Weights of a small transformer language model: LayerNorm before each block, rotary positions.
MLP neurons of a small language model. Each row is named by its layer, matrix (up: input weights; down: output weights) and neuron, and shows model dimensions 192-383. Each number is 128 + 24 x the weight over its row's rms, rounded and kept within 0 to 255. Numbers have three digits each.
After each neuron's rows, "fires after" lists the tokens most often just before its 100 highest values on Wikipedia text that the model never trained on.

L4.up558:111108175158091147127161144135147092144171145113131112144114087113150155135161103129140170149155102158139115120104164151178139139124135155131129140122144150133131120131123140133093118129105133121112107153094139146147105113116132137128080096168151157097129108128121106144134124136112172094104133138143161142089124120126097134145119140116180142111122160136145074136137144115149106079130126134090141127117083140098107115161156120115149148101101154140132116122153144156116093121138185119102124124124118120130142142090149068123133128138145130134143127098131130163124176128102103128
L4.down558:133145118121131144156094098144133135133126121162110119103129175143102128119059151156119087147113132101132134113166148133113145126121095119136093116136141139147092093122153161119114153144138100123143175107148107186126117129117136127093194120082086132182117146149119159152115121118095129180126162119136070111124119091146150143134111097126115153113094107139094105095155159141105137130142151140113168123136178154093178102123101148195114113145114111097139125120144121144127173087134089116165162110139144145165109118168144149085098078132133145115131126119141090105088071125169163161
fires after: " one", " out", " part", " each", " ad"

L4.up907:111133126099125125141159130111083121141125120075108153109115113126114134135156130141156146163125146128069127120101137147170167110091141096118143136101138213171124142118145120107108119137152129162113142131120119139124151125114112107185092160137117115084106104101118128156123111114075116126104168171132138124114112140105131099133107160154144084114154108142139087112134116123128100120106174142143095143105160132114178159159107154138100065137169105167150138145116138137159155126133096120113125144090173126125130134107095121157159102130141115115111117132133100114138138096105139159
L4.down907:148084099127141099130117125097122129123106124140155100136144144156123139122132145126142069117184097132125195119137143086099099139162142140107121107152129100113137140136103135143155125119095105144145135115097109107168111123129168125091140117176105170166142146138145132073148150128179143114125134087135105119084160135145121104103117099137111127128149129108151134119156112090098140148085123090079162102142096125143142115124116114106169111100105140153134103110132130140132126097136111148102125126122100129102101106132135126095111109095133086115156124154124124126132156116112178116
fires after: " I", " B", " r", "be", "B", "\n"

L7.up1083:142155107138133142140127147163123132161063157109140123114128135096154095134117135104094187092140099095146139091145146089143139093105109111140131084102093136143129148131125144104140121098123120141102137116146111111121119144108139166115152118129116074137128141164168155093060112159157110130139123163136150154123172101164100132120149171137119103146140147123167133124146153104126151116156149103094132097116147175146089142117157114153081152131139107098110118138116152106098095122122113163165138090118151146108115156108140117137116130094141098122127111143149162149120133119120146159
L7.down1083:124132116131107110127062099147163168148186097152132127117087104131109139141147123152152102158157138136130142137116167145170120116134094150136146138172133158091105077135149105136121112164162111133170115142158170131147130133091126095136116115170094160144111087104106118171155138087116145112161153155108139076148111151087113103154111128138151138162148153159084144114140120158145127150120116121169122124132117110115120155144096144174143123102128134167154110155128139139139166138146115107167135147135121096196122110137103154133152141135106150136126135124106111132161119123147135168
fires after: " to", " July", " on", " c", " June", "On"

L9.up1107:162108162135095166164157106121120126117137161106100131147140114132118110170140173059132152080155155085071169114141158063114120116146066147103131118071140142127138149146116160113108130116134131119145168126141124080124105129145123094128110122148165155142130111156169090132132099128114151185113139162089102127101135130124109155147117156144113105135120136101158116128139157096146085122141114148138172104116106102124111126116131113116131162157109108118144129137107083116114146124142122171135127128117146105111117101187097088106104145146151100136094139097093102134147171128167151136
L9.down1107:150110117127104087154135167123151138160114122152129101129092107111167110134089114115167129143151156125111136116117109181121155154144118140134137084126135120156145135100065152134164125164115172122128148092141076126105130135132150103104098111139056168130142148119151145127143109160090150102159145106194156118122069107113143115139119126116167101143141112182137143123107155179128142137134082171145097099108170108163113129108132145083131136143154131123122123114145131114123121147080126136146153123115129096131161105146122128114135171104111142099115146157085157127131114164134157148
fires after: " the", "-", "\n\n", "ony", "=="

L9.up886:126120090152172092129136145117130095106162145105130141151119109145132128115117157147129129110114152145096113112148142117155134103116109122077169142135165121137107137115061134130076117110087154118114110124140109138081139114101140184116123124123106107109152087114117098140171175123118137115144104124158172070147101152130121129138152137119156102152125167091160147145127135068076135168093173167123108106160127141101125108157153139143131157144157161092103133097156110110159143163106129146143111146145184118122100168163115125118145132111134158114086118124097136059101096141136150149
L9.down886:168151134116132143106184142102137133131141078110103137187141107131136131132105132135144115131135138117126136147105120138130132161112142131139134069154130140100107091096171167111112145129133109132094145075133135101093138147122101081170123150107138147133146179167103144095102120140177127134111115148099124109100121164150160157115057128100135151144145099074123174148164109148120160118145121142134113085134116071127116150118120145089114144109148086131154100130154157108123116149114104166137111141093176096154129150096170106107112139137134106131115128147126114147145124117167139100
fires after: ".\n\n", " (", " \"", "z", " ==\n", "ut"

L4.up573:104099147148170100101135167097140134149062140129127111126144123139143126157114149106136150123071124135154062111125099127103148161125120119153105119176088095081135117080136117112142135158168109095112107118129151089139171092107119138114110160151149122119130127098115097115114130149120135145138158105110166105181121115147091098134128129177094123104127104173118112130171081079158122112087095176148106089137127131154111107096149131151108113119167112075108091133138131125159145136149188100120127130109153123126171139109140104178130113183133121146147128097149139112144189157079106112
L4.down573:190124116149118163087151115115115089123130137088109174117148149142091121113171107120143092154189085110152128108108140166109117111123108141110144125121146121140160065164117109120143124151115140105120147156126124206138091140160115114131144156122132147126153164185136131133124137115132109119115079147122123201121149161128125147125094113149153173134109133123176149143100150180136112123159101112095125119136114115102125161134117158129156129124123117093113167065110126087119127098173131096118129130141146146124090132146084143153159130098126132118105129083123120145119128139141120170
fires after: "–", " circ", "d", " ele", "è"

L4.up1109:107076192138146124107125115160119128095105114106121151140137149101110142172146124127120148145138128136085170178137154137116129104138157160114185149178111170153151140134123127125091138151109119139130141115147116128141116134157104147121098126111066149100125135142124147143117114127154145108144162174163165092159122140101109126117143124082134146112159157169104123118119143105113132107162174105111152134168099152103174147091094109136122164079180126151129134092116119097151132135148126146140113117099173120139116149127109140108111107104138103086137148138188133103153155105142143139
L4.down1109:164165126141111139148114101112113148136109133096101127178130087151136116098120145128140118116113091148177125104129141140131157141147133100161084114081132091103113131153133147147141159131104114144136115126133141122091076140093119130131118118137121072110137115143136128139139134102114114116102129097093098160078140130134137116134115123147137120114129116146152175146109099154124099143110126132136121136167164106135136141174084165132122119168123153094134125146133146151106114126121131120070149136144144100089129132118125127156155152117144148122147142136080130115129145183075109092
fires after: " was", " served", " is", ")", " DF"

L9.up877:122092153092115103213144126135114121110120140097114131128148128131142147126107121115168115145125150120096135087148130113116156103130131150147174122138162120172140140140113160169112159112145138144142130119110166109136155132131129136143205093131129109136166144133120121103155147138096170140072094142140179101093095134095152160156096113117122096121152123091055155100167090131142110134114116168118137154104158093107132118089121128106063155106134139144102158114104140167128128145120087126132110123112167134121140137162095125134161137129132156113155121139093079101175141103148126109
L9.down877:150167118164151143089126124091126132148101131171139156104105103108121099155094146171117148161140134112153170119146109152144116139124127134127142136123129144105133140108127132109118103124075169130124121145132129097129122119139117148111083128138135114108115071130183150141150148101114125088101117116124107136098103098138121082119136162120116134120117137153155093152104136133155134123137139115160153119156138146121148177120135138137163110123157121121145094147131122104129148136105113147136115094145105142135152148070133141108098115122118122163140132144142176163083159150125144171
fires after: " ", " a", " C", " D", ":"

L4.up270:122101148118180104132162134120110094128066142169147078118133140094137150166133142117094102128177107168124149134130086145120177154136116114113129109121133093131123128119106160138098103153146135117122107157119125086126110122123079126133148166131131132128101161127139139115122137158117129122106108105108132135150144149132079116117089151130168102112172089174142123105138120092132143102098093093111125160118120136125152097102126157110097121147162126095117103139164093112174111183137126116136123144138163123133154114184131131142124109080136096122106097148129173094102137126137125100
L4.down270:132155159122091139130118122129094160113141132166083132122106112142111129121114097130152157158147140139101099130132140099140097172075142169121146132073099095140130094126107113156113105091092143135106113140093107150149177152157116145119131136130150131149142130145142122143130142135112089130115135122164111140060115135129124119112174142076132151180129175153125133102078176163134154061156121120109093106123132125158159128084187125138116089100090114166129120100110173117126111102119134128120155112132131127148097137081148120086134143149136148095117150142149088150139119142154122122
fires after: " s", " diff", " w", " on"

L4.up113:155138141137130133130129115134121130125147150132123113123126164132144103152131158133119125180150119087101127182164148120114132094120147087104125144114111119128189117161138173162149119131165135149178134124093136116114140114110164163138132087152125089086089125148119118141133153113141152104152118094129100118128116145138125110179133114126104080117134145112128164104121142112168087143154160154117131181119158108152160143133162086158141138143085138161140115119139168131137095121135164176086145140147176123148125131160126124129092107121071092118131164142077077091102102144136137107
L4.down113:115174131147121104134118144095148109108110123115123148122142103116125152127140122126139140087143142173141140116093112144132141124151140166149120110141153147105083155133157118122136158153095084113098105174187139135142144156153076107112119183125103149129175109143145100089132140136139105131127113120107147142139139136124114122091124127119161171160076191149154128123140132142090151123113137120158129125152143140079081150100079166096082099101164142081112120115121087129149148152152135109152096131139103157124150126107131109161102144108116181137114129096151187181148187120152114156
fires after: " G", " Mar", " En", " M", " E"

L9.up1239:081124122223087102139108121114168085127109140167148083165142100130171116164123090143136100135103125089119145162127101158106144121106126148116110118145153160173148131198135132142138122125142103114111134102134054152117129103104098128116159142169137158105141131167112142112095124156125113125132127117118134129124134093162131131166090132133145123131081149126146120130101091128114099123115138081112167184157134130116175162152166164142147099123087092127155140135098129135152118139141120074144127108142121135118111109090128172141112117090121141086145110147120105115095117118168124143
L9.down1239:154105133101123081159158139119155103136156161152132162068128122150121113098158105138135162105096096127136123153136102129151149109109124128139117113153129150147122129183108139104119108127128128128139139149124111125093104131118144157102156132110112086145146137150133127153117145131140147138080140128117163112142084145130103108113113129130116123205133120128105158123117090151095146145134145130148109125148109139102120131082106166149172142166119129137157133096155097144153126126132115141170093132144135122131128132103113186125142183114127135084146104096139118128163139149089137168
fires after: " ", "-", " the", " a", " mult"

L4.up1331:101117133064143138125116130107114093065138153109108118142134142133128109121103125131146116148177091120119124134156102136152166081141078093139155139166139128127095156164142130102082092115128117122161125152123148147099121098104146109124126089113138153126132149112165154137119148115131120140116139150086156106111115129120127113101148187126163104097100134154114143147097141126108144110129102149139124118170156163151155134165082129152114136149165131106156120100113096117136112086130138178118139148118149151077127170131158123154150141107130138166081113074111154095132108151109177185
L4.down1331:165154128144120169166120135181154123164133125138150139137126135136112120126161127171102133082083145113137128134157158135111093157096136130092085098117129117124140148155170124135180133176122123129098131127134095137154108173140101123155095144132124071121154101096115113127151103171141139080151120107121157156141146131151143138127140142111141186172098127110128099143125140146133141148151158119114091128129085143151129147116148110132145120110125163166103122162126151114102160121129116108142119122121103135169128099134148114074115091124168128114123118145139127116133140107129079095
fires after: " is", " was", "a", "e", " La", "le"